config = dict(
    num_hidden_layers=15,
    hidden_size=192,
    num_attention_heads=6,
    num_key_value_heads=1,
    head_dim=32,
    intermediate_size=192,
    vocab_size=512,
    hidden_act='swiglu',
    norm='rmsnorm',
    norm_place='pre',
    norm_eps=1e-06,
    positions='rope',
    rope_theta=10000.0,
    rope_fraction=1.0,
    qk_norm=True,
    attn_scale=0.177,
    bias='none',
    tie_word_embeddings=True,
    parallel_block=False,
    init='normal',
    init_std_qkv=0.0478,
    init_std_o=0.0594,
    init_std_up=0.0684,
    init_std_down=0.0684,
    optimizer='muon_variant',
    learning_rate=0.00701,
    beta1=0.95,
    weight_decay=0.0,
    lr_head=0.00519,
    warmup_steps=0,
    schedule='wsd',
    decay_fraction=1.0,
    decay_shape='linear',
    final_lr_fraction=0.0,
    batch_tokens=16384,
    max_seq_len=512,
    doc_mask=True,
    train_tokens=112500000,
    max_steps=6867,
    dataset='wikipedia_en',
)
MLP neurons of a small language model. Each row is named by its layer, matrix (gate and up: input weights; down: output weights) and neuron, and shows model dimensions 16-143. Each number is 500 + 25 x the weight over its row's rms, rounded and kept within 0 to 999. Numbers have three digits each. A neuron's up and down rows have the sign that makes its largest values positive.
After each neuron's rows, "fires on" lists the tokens most often at its 100 highest values on Wikipedia text that the model never trained on; "fires before" lists the tokens most often just after its 100 highest values on Wikipedia text that the model never trained on.

L12.gate189:482493467486500475525514487473458494479551532522507494499496459446528483516507500498538512523509468494487529497444472467476479523539458482468532495461504466527499515518515469504489496537481484527508495499497485559489496443481523441540443555482540490518492536493512504457515492460458535480486498524500490490511529440483509486543459504532502486498525488511497509539536493519528513478467
L12.up189:534449503501498495514525508502492516499487505532529467505521515508514489548503495496516507510560504521507524490500469431515513457484499504520481519479480580476503491500490464503509516506499487499530544481494503529557479495492515525538502494471491461463473493485485511486488514479511583510542477490452487497506507504500513456523469495468463502481536513524456468481504473552520504547481
L12.down189:554468490503464498499484508521518511479536476483497489522516512486497528486528535490561479516492535489450478460506540467496500518549519529503502524505505559472479547495523566492533513492505461530529504474502528482508499533435489523485507508482417526495538488538467497537525499509496557472527483480520498502492500507498483532488512517484485513450507498515520458448502502473475497488521
fires on: " re", "e", " ("
fires before: "le", "p", "c", "v", "ce"

L11.gate114:494456567529536516499554508489479468499508471498544486514487510512506504529504499501529472543469531463481505529504453486503502525523516516502499493490517502465506480486478505482487508516501526526526526547539487508475475492498568518451494538484538493471494495468456522485465535525488554486496439485491512531446423516540506502512530529502551474533516459510470495488528510477533460486508
L11.up114:494484506567513475507526488530517536508509527485528513512483543525438508474523508490483520484449481495546492504529487503538447515505492499529523512531510494505519486494479508490468480454484508505545500477490550458511498483487480451543530495473519502557478484491495503481477490474516447453484525514502504489504445508498493485489518521524475464473520531495513441517491472525483475489485
L11.down114:491529517489541500525454455524526487450503547483440533557542520467515498495542492483477523525482461482485470520553534517529460519516521447485492524513499552512471530473523519496510511482503490458446475479503495482479488472570482491509518517514501546466471461483469494525517507515499507506485516514540520469526501501509480498503512520492464457509515495488522473558484491538511455480493
fires on: " f", " n", " de", " l", "f"
fires before: "at", "o", "am", "if", "ir", "ri"

L11.gate160:501540516495500461509479514549457499472485529523508457492475479478529544512528480532508498483489520532485455436518502516543482494513508479512499483490535485522487474464463544491509480528514513503498481492503521526504468519483502476504539485496498502472513491463518493485455535518497514532452524499465483491533497480534543525464500459505482492479526460506508499490544478467529504488487
L11.up160:528441529512511532493506473524452461480483501455522513488550534511447510532501430538527473500539513487491483484475490499464484507510527499537495483510477453550541504476521489494494517462453515512511522526470467509516462486486529464449509505480502481518504476476474500472494465526507494562482471519503514505487492510527483533482523478496517506502505503527487479491501498513500434489452
L11.down160:487506518500496475531460501548502505531475550500505467471484523531492492532483474522474475517529502504458509477514498520474493488494503502497452531475485493496418538447479502534508529518516503501512498469478515518477488513473506472505523497521475501480505498503527510472522506493538500548501500515494550515521521531503520573530497498498540503500513463467461482495514544523533432492507
fires on: "p", "ar"
fires before: "an", "et", "le", "os", "ar", "il"

L3.gate71:459506464480491535483474497525495546488484513506469544507510493541507487497515497531511551518496505518520506478519457509513452487512478507496501506484461543506513532513528548492525504522505498489549485476499506485525492516521488495529528519470459522460472456506494475470472534521489498546510523502508489493459494487529482522494474478551563491517515530509464476486530430495483454529508
L3.up71:467482471488491512505502526538520485472524460531531480501485537493472455512499499500518430505456535510461444509491469494493437495476511482486503456537460489500502489559513505522541472509494539541512490521498511505501491543509461489468548483497518481501495491460470482529509495527476531491467503487480506527504522535503486480492504536549514438523509525470485515503502467507498504473526
L3.down71:500498509508526530523487524485486510492532485529474483507495529491482547525471521504507483490486465534486494556473510511502527532524506473480463557546525472523517468483498470492459453491506483469468534529433495509452517495540528517456482521510489476475554528502501494507540508532486476466535542493500506495517495525510532470511497471521478480512501504473509530461483520501507504506524
fires on: "ig", "ou", "ell", "en", "y", "as"
fires before: "n", "-", "en", "a", "ing", ","

L11.gate79:531524507519517522516508539510457463508538512512509471494516484457515450494534509489521466461475520460468518480513505489497492471510470523496485467491459493513481476494457559474548499494499496534486499499492454481535517528523499517468545494508509550503504475447497469512506519514511516508497509467509525466561525520481505500555488505491510476524506500507465499507497529447475452490492
L11.up79:532505511485521482531436447484540503489555492527538479512501508451542490483476477514495472515481479494488470503492512520480523525462529457514518538484549508493508488492484452499539497503509566505522478523479482551543482515484514483508520497542470494514525479522498488534475510469468559457487522508518495524488534504475489519455464481497498466543467492481506454488507511504502490535495
L11.down79:502552451507498509496501520478475531493461505479503466496517501474504517556499450509530515513488473439466496496527524480495514455499533518513473493513531519492534535521516520466480531468488552470524495501452537475473519492495557527458489509550486473521455490479468463512516477467473513492488479525494488510512557524505489507480480497478461516493484515517492514457465509515519539501482
fires on: "el", "est", "il", "al", "ol", "ut"
fires before: "y", "og", "ed", "ing"

L12.gate62:522525496510498519507455493496528496487502506490491493548486502495520513472451505479485514527505448453465459484511529552481533520502490491506521514485480509480496476515505474546498502495504500521499490505527491475518480490485549481508487525496511541505527508466489531492546441473490496441449504515539515509520511483493502520496489488496556537484520515503497530516476529499489449520478
L12.up62:532489513477533508475546514473471423507503475493486481495465499467535487510480502533485491541520510517476531490504505518505517473479483495494515512523475542518532516497519549483545521522519496477514464527496522502496507548474462488484534530471507524503531495545542498515453494534479438496507515468556451492496528500456499498469465476524466530496492526544494510455507519496464481531487
L12.down62:496479498511556511502478464500434479507505506504496482467471520526519490480456498489502470495523478528543502522500529499503469479468482433486474466502479523476492480479479515490504519501523526484541484506536460454467519525550486514529545465517531505471494479491529497489492525488497471488527528447519453504449462481502493473532487470509485457506469484526497527500496492492469518513509
fires on: " S", " s", "ear", "ur"
fires before: "ch", "c", "oc", "er", "p", "y"

L4.gate79:522470440488483513505489474506522493493536505548488472460477486507472517494515512496495507520500515471539478514514530508503502476521475492533502476494519483524532479479503540527488484516533499460488500511496463512520514517497525485509530499536515495502491493534511496481473553463519459517461498522496529503507497497513454447439544484504417444511503479500490467503533511481518480485520
L4.up79:493501495472485486523538486528463534505532486485525494461505497492490481507509494502446526556487500492499490514502532473466526492506484507519447518479497508482518510477466470524525496488522519468537507476470537457523549491493487471468465520560491477500534530493490507539527535517497500527517505546532498518484525480501536509496477524468501526477477511449506517511529529502499508494564
L4.down79:487483499494448532503515498483467510542516515473512502510513518483483480497498534467483539506514524468476512472451510483506515507511523491536517463509484531486526518526528496535496503477500546564498549519499517521481483526509468503511485516496501498455477502469482490513501492501494484481501502473525482476467485500518549507513453461491537532474522477507519553487498492516526514516538
fires on: "it", "ag", "u", "us", "s", "un"
fires before: "ic", "ag", "es", "e", "s", "ary"

L11.gate141:496542523476463517556478481527481532496418475505507509482546542547494512525451472505466483521514509474476500523496537484487548526530508495508524507491469481549481491514529478524501518509484480527514472518499485481476476490507506536486533481515521485516542476444500484497475528547449521507513508516535505534526506479469493493501504465473504488514541538511503516515485515516539473492499
L11.up141:495486502491495559481553466538506523533525496499472491512509535500487461518540520500492482479537515526517508431500505519519534494489529523474475500480468495455482471445507524500504486480492479465479485523507483510521479493491548499496507531530538507491527531518532500486486483524474516496482503454523513527507505516534520501551479500519440495493504570504510515465446455489467503492525
L11.down141:506513557487513526502477500495475549517498499502493474493523483467499503487487507506535498481511518464501490510516512482582530531532499481487535472455464484510514528539508512494500474524482494535508475453531545514495442543508534522497473507489534513499525506477469496491512463521494496511509520506520492522515486505502544482493486515499505506499515502490522485470491512487487474488559
fires on: "l", "in", "ol", "."
fires before: "ic", "it", "is", "al", "ut"

L12.gate144:506462524519500493483466488498495512491459479515506542506517530490491504527501492500516480505445541450512461507514498529489499515489535495506505515515526506508508480499545541499508523523469516518509495538483482524509513514480524484465539479503510506481483536513461520500475536477518505535445501463471504524530546445510525505491493469462541555493531495528469501513518479504510505529531
L12.up144:492505511466428522476454469527472491522501533482499495500549493537507497470460504530515531520509541449506538503512495503496477551547512481529478504489523475503532518510524541475539509527501533525466521495481513493480529496517480519503440536504524491529489513484532528452485507523498508513492438514509487458503517471515514520475473482529504510465509539528458508508547504498525500493495
L12.down144:515473489514463561499487509533460529519503496433459502495486507535524506459516452496513512511468507533520483482527483527518502500460512449510490503500525480488500489500508546555511496473502448481475476509473511502507522481516506481496491516468508494498496503487468499453484518482511517484506495509497562500509532478490537535530489538529501483490496542547510521520485480464543539497513
fires on: "p", "f", " F"
fires before: "e", "l", "ort", "ec", "r", "er"

L4.gate177:484499511464515513520516510497451468491475475501524512474511472509508508498501476512473533485476500495463515557493472524477528496485505513472531497474495512538524547500527493495508505489504484487483450505475537502493474501509534465502498508511463519491491508535484490506478523528531485497541501481507534464540471490453548475515540511536516496484500495537514459541479553442471497490479
L4.up177:496487498488495480524533480527523498518475500536486484527528498499551507487512498513451471535465483492469514512480480504493474551503526535499504481504505506510481508505495481502489504494469534528504486484507538477419508527520515464521511489488503504515496494474514513474489532489495490524508471525502494492475462493522526504473478560523461499509475504508483459500502520494465498538528
L4.down177:497528505479530512519498492509448453522435476487496493490434463496510487531496483467456508540492518479521497558523498477507506506455520501517521471485477484497511522482529489530500487499509468479465513511488517529495538531528474498511518509481486527496549500496521498514505471506482493465494444514504484516462523525468561503548504478503477461480491492506501510449497524473492528512474
fires on: "\n", "re", "i"
fires before: "=", "am", "et", " is", " are", " were"

L7.gate130:492503521507515500462477476482508490509516524509513467541474502483457523521520525496471475485529541488484460460490508489504529510499477506477501546484494566497489513476509478524495479497502499508520520514477508518510471542506477543489523517507490504502482482509495500485508504480511506496515517534474464534527432506530505434533479529516516488541414496513513465450510470536443533493532
L7.up130:471480510514521520473457520529479540479494533510525507513520496478552533526501446488473508498491524504480502524529550455534523479507508495462494547545477490526485516477549490469504520497488476454513488558441524494492488535466513485483456509521474491472470471521565518509555465483505515502492495507477476512503479490476483499463506513499502453555495505538534513495519486516512512476514
L7.down130:499515541455511494513462477477520484533507507488481498512473478514503560520500494485501517528493535471489497466484482535481484527490514446504556479503532504466488536513482506557475507515518532510501509456527477484514487478488522478452530507515512522530489472497499554484512484501487488467446476514500513499474493527516510481503521462514518568489498468447495489500523471455479492513503
fires on: "re", "ap", "ue", "ies", "c"
fires before: "ct", "an", "ction", "ul", " of"

L2.gate152:532478477478449518463488496539506524516546509477457499506510523517507483502518536503502492497482525505510519545468518497487528535507502518497476506527494529470455535465534534508535519525517480458506500493442538485538518515494516502488483489533502547460534514488492523504525556486488508508518473517474474492447506513518525485467486523498466491513504527508463497511511471474477499525503
L2.up152:509507494465458465514493471525466553506516511484497534522474513520527510532505486509524456460441486524511513498467508488475487494539498511490507485488551543494465513495507438477500524515488457477525486531468522545492516523453475478495481504507513531464505517537478490471515470530503499480507495495478506470528497495547490514512465521469475511491495486512500462487562525466534455484510
L2.down152:502482519474496547492505512483514534480500489479496527465493547503506518541492486517499475523547465510509508532475533523505559492503538545523469508509544496496508486514501499529535465476536497486494440505496523489479534516502484494522492505466514474515505494533531447523509532523510483488510530459483489530547481543529521516477496509506493494473490455502506481479486519474487512510504
fires on: "ur", "us", "ou", " as", ":"
fires before: "ing", "b", ":"

L7.gate154:526511442472490478517487529505491472488458482498508460497499534514499513486490448491495530502517490550502485481554518447485527500506487476496535513443539469492520472454499548515553500514475516466519528501512503540488470483502514541510536518515563529489524511523491492504483493476482472543486516516548488495479499483491489523493487521563477536480511477480487479498514477525525469491485
L7.up154:491488479477503488506578492553484501488474505494504535472512497494484480503499516530503513496563499526521499488547539459492507503511523503491523441490537475521521464456560522552516458498467520489516483489491560520480548533468500522505488503508466483495521459480486487470502529439480476514460489473526541506501471514498501470460469493482505503501500507452486476488459480503522461533518
L7.down154:472443498529501494526526498523480512457494524521475508509459502508489477485488520494454492478470491449509534526494515497525488472475469542490516486540485478526517536470495476482539505450483484494488467545470510452500479456495458490500523496528533521508506522469489478508525524482489492477503517522501518489471500515480561528457557468520504477526520496473523509491455541501546514498492
fires on: "ion", "an", "im", "ew", "ing"
fires before: "s", "g", "ary", "ag"

L3.gate3:481527488537479486455473526488479536509537470502522459505535492504498536518483493503564507480487541527501439534504478498492546488503514506519503461539498505503490484518501531512512462495452490522517533489486464515511487524453481496476454501515483507551486457487522498476465503530487553508472485486504511507500522515530498513479467487490515526504500512518500506510517520457468524525490
L3.up3:464466492477494445525490512517508461464489477469519484486521552489441515517487502466495467507478459514531476509541477468510509514493523516504526495519476496490439511480494519467513507504523508503513508541485473473501517495505500545481465512540509487501498459497518482499490478506460491561487503538499522506524501472519469487523474519489490492467480513474506524512518543507556511466507
L3.down3:491542487538468513490520504509545505502495483522515507461524550514507523500476506565541462478492453525489484518485492505528475488542539520497479508478464503443528504477496516501449486454522469508504499480502479505482482556511489506517503522452505465482518506499485517475471502516488482459527477467484508541508492497536511507470517512451505498537460497490457567454527510487558515506474
fires on: ".", "in", "ot", "n", "y"
fires before: " |", "b", "ed", "ag", "es", "if"

L4.gate161:479488532489488465501541493464474529494501496538551538478515527503483501463539537466480523499475526535500469523494526497483504486471486475469534515520490488496512502528489503484520490493582520471479522548514530553507530488488486525513546452505532520533497465500492480465510500464479497485455503525512488501464510471482460488467493475532500485523491501519493551468512512493490542495504
L4.up161:504465496520513488500523464451509478473508503465554500511537480481511517467521494464505462455526533501497473499504489448507506496451517472499511545467520515529479499497494526464497466534490484481486494511505467505523533525542497491484506505471495494505495472438529500464486472503492474525517458499504511473469491499494496487464522516517516551489494454444481490515513528472488481549486
L4.down161:480522519517460491494452529466506518530456541482504522500507476505464490524487512480501470517511507462533477491474525494508478484525500527483506489538485499496491470490474460483473495538504525521497509436506472508552560484515524504464471490480488500492544526501504512541496445509491506476545503580468486473533474504496518464500523531479493511488465483492526467508522479509529479503514
fires on: "n", "ro", "x"
fires before: "t", "ment", "w", "o", "and", "ad"

L2.gate23:492510478481490521458488471527531533526495468462511497497478514527483491494495498469506484478518507494522475474509477496468542474473538468433511502504506497459500515479471488492518495489568530492533532497516518525528503516537514440478508456487472473505512531535491523491562484495534480509498481457464518486492546482489492490465498512504540459506462523471492469480533514493458510506516
L2.up23:556530531491560486501475540513471507490512434511483494481503510490487486496552513545486518481526506441495502478527537526545490512518512501491548498553517483484498508550476510472470458492507485499471464498483532502573509505470500528478522454503461460499534505474504494492499510511522507477486524513479517500508490476513471485532545489465510480486483498533540514500510476478533522549515
L2.down23:514499427479521534502511531467490490518535488488502457474487542513488520524500510487537524476513516488527502519513558533516502507515524494482520487500507498513479456520532502474445526523507505473535496495457501520475476490470546541514471501527557471501516463464493501525524527493430531493489553533512525467515498506490492526543520514476448509464501475538507493497511481516463472505483
fires on: "il", "ur", "ra", "el", "ar", "ie"
fires before: "d", "p", "t", "ing", "es"

L8.gate87:491514480524491485563520521514519505504517507454499515537467485500437490473466528486509480496481510487497459480503494516478511520516480482510542477474503501522537458494483516518538504513527499540481521524530472481536491535486520488507493526480503482462498449525471469478488480520459503488512507497551479530479493507497476492467472474547471480481505462502475505488541488457515503551511
L8.up87:469487476551505508539530472468460524460502536497505482516504479520551468469461510470532481520514456462494463466512496530499550485456536543505506494443487495480472525510523495489516544512521537511490471489514475458505513509496489491537496484486511517527580507508497503528494488479473508489454511505503513490475464485499522559507520491486487435460524476535524538493509512469500491486468
L8.down87:505488485527491459516538516468519518520454480495481505530514521485505513514469547492507472490462505511502454452492537464474512484530522478509503504504491525462457504532450492511515469471460517483500480482524533490508442507507468493553494477507519502487504493487486479476498449497531534546481465525483502481487458521473490487500439464479526517487472445508467511493501505488492506492521
fires on: "it", "t", "et", "a", "l", "n"
fires before: "ic", "im", "o", "ch", "t", "er"

L12.gate186:491544524544483478491478492502463541558502441539530476496486496437482488480471520474483469500483568473467494527484522477460523528519519513502508498501490472517452492525483518477488485489504530497494548539470508485505485524553488490495448531508512535490508507491493501465494506535473556514520481499483498468501560525488518496518521507537514527506477543513541497481513509501502473524538
L12.up186:494523496502483502516485500517500539521493483478508525503516567482464490482499540527513460479480519522489529512490491524510507506498538495462512510528505546478470467500510497489541506495481459523471496451523513519481519482461499514553506534492538526501527509523466505536469482511476523474505521507516483496505542468477504520509429513505478472472533537459485525521517522498491485522480
L12.down186:460506508466493503533448499494487502544520471491498500537535481526514510461508497472508540488515507493538436515507514505473506564496506474501500571506469515531499458483497501478566487502495533505501501532458462532511521503528541487521496498539542491502545490501461509502505493496520521516499469462495553527535481506473494490514468483470532474491489514501548499508508486476509475533446
fires on: "in", "an", "b", "p", "ot"
fires before: "es", "ut", "a", "is", "ist"

L7.gate106:496478485480512472525525502493515551461498504458552496482521519474508511536516505494463475522418516466496526489479488502507534501509517494494543506485515477562527503524527515480508501488532455472495475494565494512536450543500551521511534509455496461489504475472559485508465491472513489518519498480512480502487493505461526482490525477478478494518535520524517492554482467523469505487522
L7.up106:467475451462493523501488462492477522559510473494447504500533522502509481468492502464516445476480502496515528461524503457486493494501509497513495535528504498512518505495539452498480518523495478515494469530508476455479470513478510452504524475429503496514503512526525509483508496546479472511552531490501472537537501529484483507523528488485486536526535515498498544475498519468503492495503
L7.down106:467516504508494566494481480480507507543497508492554525520528500504506517508486489524523498501573515499542527448471531516478497503507446486495505495512453461520529503485497460476498532505485488515487527492535500434484496493490535472507486514458477526510529515500531481497497484511507470471498485497514510499503501520480509540476528507497526564506505501524521521455485531468537469513553
fires on: "t", "l", "v", "ra", "f"
fires before: "ic", "ac", "est", "end", "is", "ct"

L2.gate189:478474460496500455518484543470540475536510525508483448484508478486461492512494494488454516489553479545501518512480532478468475512475525526470486504483543481504537439471464537524478534499499535486498495492499469491514478469462499472545472508517484502519531447494504488514486490485507506460513478500523485511515455514531533477515504504486530500489518507511513465476493479470486486502446
L2.up189:482485472486509466518518578541527528474488526527519495514496493440514473465504510506475503492521471457489531451511500490507484466513519516495517469465458542521504472488530460510498533547498482494488461473531506503496552499529488460526483493483510505513474477506508529514466501481493471508498520496521543509439447449491474549492524513527528502480496482525458513488477526496497548508501
L2.down189:517511528481491533491522525444493506482489516494516472465530536531474491480462508486504523507509479492487497475506470535523529476510487448463535512480506555478529476490482518530545494488497524458494483493509472534485446482454492480517477514432485461476474498470487479510517514513494504494506478471518504519474511435473537536499513544511494501475496520528496499499474481504551471508490
fires on: "t", "m"
fires before: "her", "ur", "t", "i"

L3.gate185:522474514503472531542527513481530514488465478539509471543529498527470459527497554518476504493473519503504505478497500498464547505510521505509450492524479541502537468495473484540492481528508473475502498537495531540472487520476487454483485489514497511481518504530487476528507475474493461500486496437552490518471501512517505490500552512510514495522499488501485533487538467444497477488503
L3.up185:445469562482535470521519535484483475482454489470521491509490494486462461534503510471492488525520492512501515506482473521542456471527501517516469501469481506520520506529492549490551484525516506496485517510523504539526503508525504476468492484466572490503506471494498489506538478473485499506536503519484498522509542469467513445521564505501517474442497481488491499466480493480478498520466
L3.down185:497548509505464524464523472521486503474516521487504488527535478517454512497534497516465523505513473513481445460518476508522491516463463500495501513529524460505471514497496498498478514499488510479518446501509457487496482449489533495489470517524546482440545486459496527475495513504492506499491480507470528491495544467503468520479478482509542506489480515521504439470498531498510513525474
fires on: "\n", "n"
fires before: "\n", "-"

L8.gate73:488485518487498478467472506488491489479520482517458496525516476502492477517491445484491549509507494499475510537492534522480543495526473510521463467484482488470535511449503480500502458544508511545475501511521501531469499515521505494541481489500528470443522465548472521505493502483491487522481503484533482469497535473501504509573498445477501535528501510524500502482496522498514538515510
L8.up73:489518537524497508480484476528494510537484496471525499477479513489526447535512451512487500494474535470493504492489513524523501483502496481516495496481501503527505511506483517491516491530507497482454502523480525516469476515525475476512503468502487445473504529542527528499464470514485550458489474467538469516497528490501456514522489503466483504536528520476466532470523520518446477543520
L8.down73:485500511500488485494485495527501530480480545449530526481496466466460520506535494449483495496473558521557504489504487503490533480474549480537506520541540472471509522514522512512518512526518512471490464536444503481491437464481526474480500468471506473490528529465535568524483462496473507485484512441490478513505544467510469469546501511463518491500520505480517511475496513507519516502501
fires on: "d", "p", "ast", "g", "id"
fires before: "e", "iv", "er", "ep", "ir", "ic"

L2.gate141:494499495484488491464548501471490502525530509551466495483473467511448481486522491497480467488535531457491489511479510520512483499534498483516493529488518484448443509491518514465477461502476492521523485522473425504516500530524451510531445490521481511500490491551516465496545515469482523528443525510530472486511500504473482519467531521479492492534537496500523544490483502516522469567491
L2.up141:439470502507500480515450471520454471469516494504460486466499482487469512461538488528473521486486490501476486567528470487517495497489501513470472522507475531520514526481495514545471470490499513480468510513506475529548500499497513503509455514540481497535490509498541565493505507495471488571475489536494519523510499427548499490504482540491518510467507499485520529497493553500490525489532
L2.down141:473515469501518491490475490491495504455509512479480474482507514499512527497512483467458506451502499488459478504507540484460513514537477538530496529557488495506523499491498480541488496490502494505478534476520496464518517522455531571485467521471528498480499511473484515458492494491504511444491511539530496506492454466497463462511535476490474511489495494506499481518496503472490550458492
fires on: "ap", "et", "h"
fires before: "w", "t", "p", "an", "o", "e"

L12.gate111:484494499471513503477498489516450458497537503491531451524508480524507553514522460517475464506513517492512526531513490463524512501500494541468519509488486508518468511518530513497486490495522494520475542518492526457480496472489532542512527466537555497400497513461508534493515514489472474537514490519525510514521492501520506469520495491480506526465496492530509457475518501457520504496461
L12.up111:521552515495524509465438491511502549469505517530468532521489541486481513537493513488431528502513514530470526492481541537462488547459448473547530527484518533479484495503487512467499493512523493504506508488515462490497484508427491500524560492489510522518495500479510493488496456482509492534514479514506519485475490494473483467536515490454507544512536495468480535509487514443480495528515
L12.down111:465517510492545473495460501465492549480486477494472518487482461503506484477446542538472521493459503494483517491503480509525481497533488511440482479487512514492499533478484508516512514491508474497465517484565515515533493503493515501547514503472499461506484486464445548519480532489527453513499492508523476485474482523482491503508525497501503516555476538481447515484542503500502493440486
fires on: " f", "e", "re", "a", "u"
fires before: "ct", "o", "ir", "our"

L3.gate67:465513493492505488534536489493514559549527482489459537512556512492492524510488521476455479478470491516528503482528511492515528457524455492470468467502510506525516511541503499499463473545506521468513520524496528511476515506482530476543493491518520478519474517496509483482550482495487527503494501482502490464502523472519502506507523498533535465516525546480460489470471496444511460525514
L3.up67:494475509499470509521453494489497540490509503463477519525547501479488487508484500491504502519516465508465504492527517442484485528470480501511452517513475483459495481524536521508485523526477536478498532479507489515531462526508538491480438492533503490514497529501508522479512433496462491490533519461482533507516555493474469508523493517498533506485501483515544490564484498453505534495514
L3.down67:508493499500477499522515506536469470495509500506504497494495499509552485529489530525464540469482511503462462477521539484507488500526431489513462501483503543483465552528506468463467531512510513471501514492510493511523451464484502460502494495482521451494479518511523544522463494523476515499425531501520524517491500501565493474527531501525517491449489514487509526454475514462510448506456
fires on: "\n"
fires before: "-", "\n", "|", "\"", " ", "1"

L8.gate21:512531483499480491488506551496536516506497465504516542493573497483491468556506516454519506538496537504481503529504468523479500580529543513535502489454483536503464537465464496542500528473469478502474519513527493528518459476504497504484507531483538484495480453483486468468519504516486505503498489507489521457479543468493464516465500510487515526515515468519513514472514476497469515505520
L8.up21:490496513541488512510503495517479498496506497446477511528480514495527521460482538527462508448499555491476511452534489536511499543504498533493492499478470502518522531492507502492490509471467489569481516527502484485487523522525559507480520500533467537531452525505489525508471493507510517473435491470501542484535521511525483511491491480538502516495499507488490447510518448521528437513504
L8.down21:479510489520442519461500483534488504506487525518509506534472527503506485461506502518538525511438515528487487467505498506495481508507496471523498477500452495487535516428487512526492478516445545532495474521519477498459479539505486469536508511486488500491505477459463529518485493505538482498521496483499523489464488479530486520447518516533540499503498506552481508469512495518548457527534
fires on: "p", "ep", "he"
fires before: "ort", "res", "l", "ar", "ut"

L6.gate3:492521537467505511511489459521526518509473491473514423497500531508465501485465507496481451478550512514530472484502526490508506504541508512485502496522475533522484516521478511518511525497493537492473480492477516534551551556481473480508499491552497485483503483521478501538508523523484475521467498489503520507518504556516490491453505471476474494470473545524467514452510503489523492494517
L6.up3:510517487473455493503548475469458473502470502481457498502501502505501462482544503515541548507494528499511455492529496483487524515541512517521501458529455497457471498485497540528462534490485485512494502536495522505543487448510480504534474503486469516482564458481519481539516485513477487513439465503492508499466468551529500507484521510473473483502533543495467542510495492488542482500514
L6.down3:498496503526482506489517472492505478530484546461480522559473478492498524524474476460463520521489518443456515500466560461498497510520511493481529498534499525503547497493466461465541503501489501459504528517485573510501459485529492523522501503484526537477519528486533481483473501529483482512516503522544491483505556545489479513530504505515527493526539520483519430506515472494496504540507
fires on: "an", "n"
fires before: "ce", "c", "i", "n", "g", "ic"

L12.gate45:447488522496536512511497481493515509519448511504519492519447520510507495546462491510475460480524444491468518483517520529501520459506481465487548518485514499500532479488465491490515529476546520530531492527488505545483423472456468504505483519520506494481548480517491485446475459462488509525448557515516461459534506483480472484520507497507506487524488514524467495544471502489506508509456
L12.up45:452509480501486512507532471498551489474494525516519489451454501489492491485556490464529488481485481558479496529482499499487507525521503480477501536520535522525509483479516455434541501511544488476481493511513526478507493496487503460530499505476480479486488497492515475481427486500497528490491516546491477447467511518508485490486536498472552488537485430496509541512500454486472473484523
L12.down45:485492490489545478527522524491521454512459510477515477489497527481526504545502509531491485511485471499509506453471473465503518545513476509495510489474481479511537465568448459480513490501492472545477497496501520468445490490497485514509480545534494526531533491504515503488466551466461505466467513472469513498497502471548517537523482505510512489519504504514526568520502496542507493504519
fires on: "or", "al", "l", "if", "ar", "ial"
fires before: "n", "i", "is", "ly", "ic", "ian"

L11.gate78:511488477464470545499500516474524465474513481503521468519489512485496508526508485479540492493522456471480528524498488501531507484493490476495476473540517527492490507523500472471514503502497520475479489523504547480515449514527531482496516469511506538489514526520546475483535503535530522500507505486519492533517486514478519513492495463460481493486506511491475461497466466551540493487524
L11.up78:475517475518496500485515475515515483498504516510511460530486476485499437487507450525480511478498489508455490501502500515524498494517513460482506502524529468501501456494528473426540547512492510531502501478544508491487510503539512474444522510472486503497483480487472517515465467526494512498480480481493509452562506498513492495511477491490529488476472503512502500509502516532495479457552
L11.down78:477527505524500504495520515472483482503486534510525519435472499501512485494513518509472496485476541490500513534509509469514504495542524512511514533503485547507508539445498465566510514474520467526507479534507480490524536499482469509484497491521491470501521496479517504535460519494469519497503504504522446521537535535514508561531489541483461493507483517452503487517529513508544482475506
fires on: "or", "al", "on", "ent", "ar"
fires before: "y", "ian", "on", "ia", "i", "u"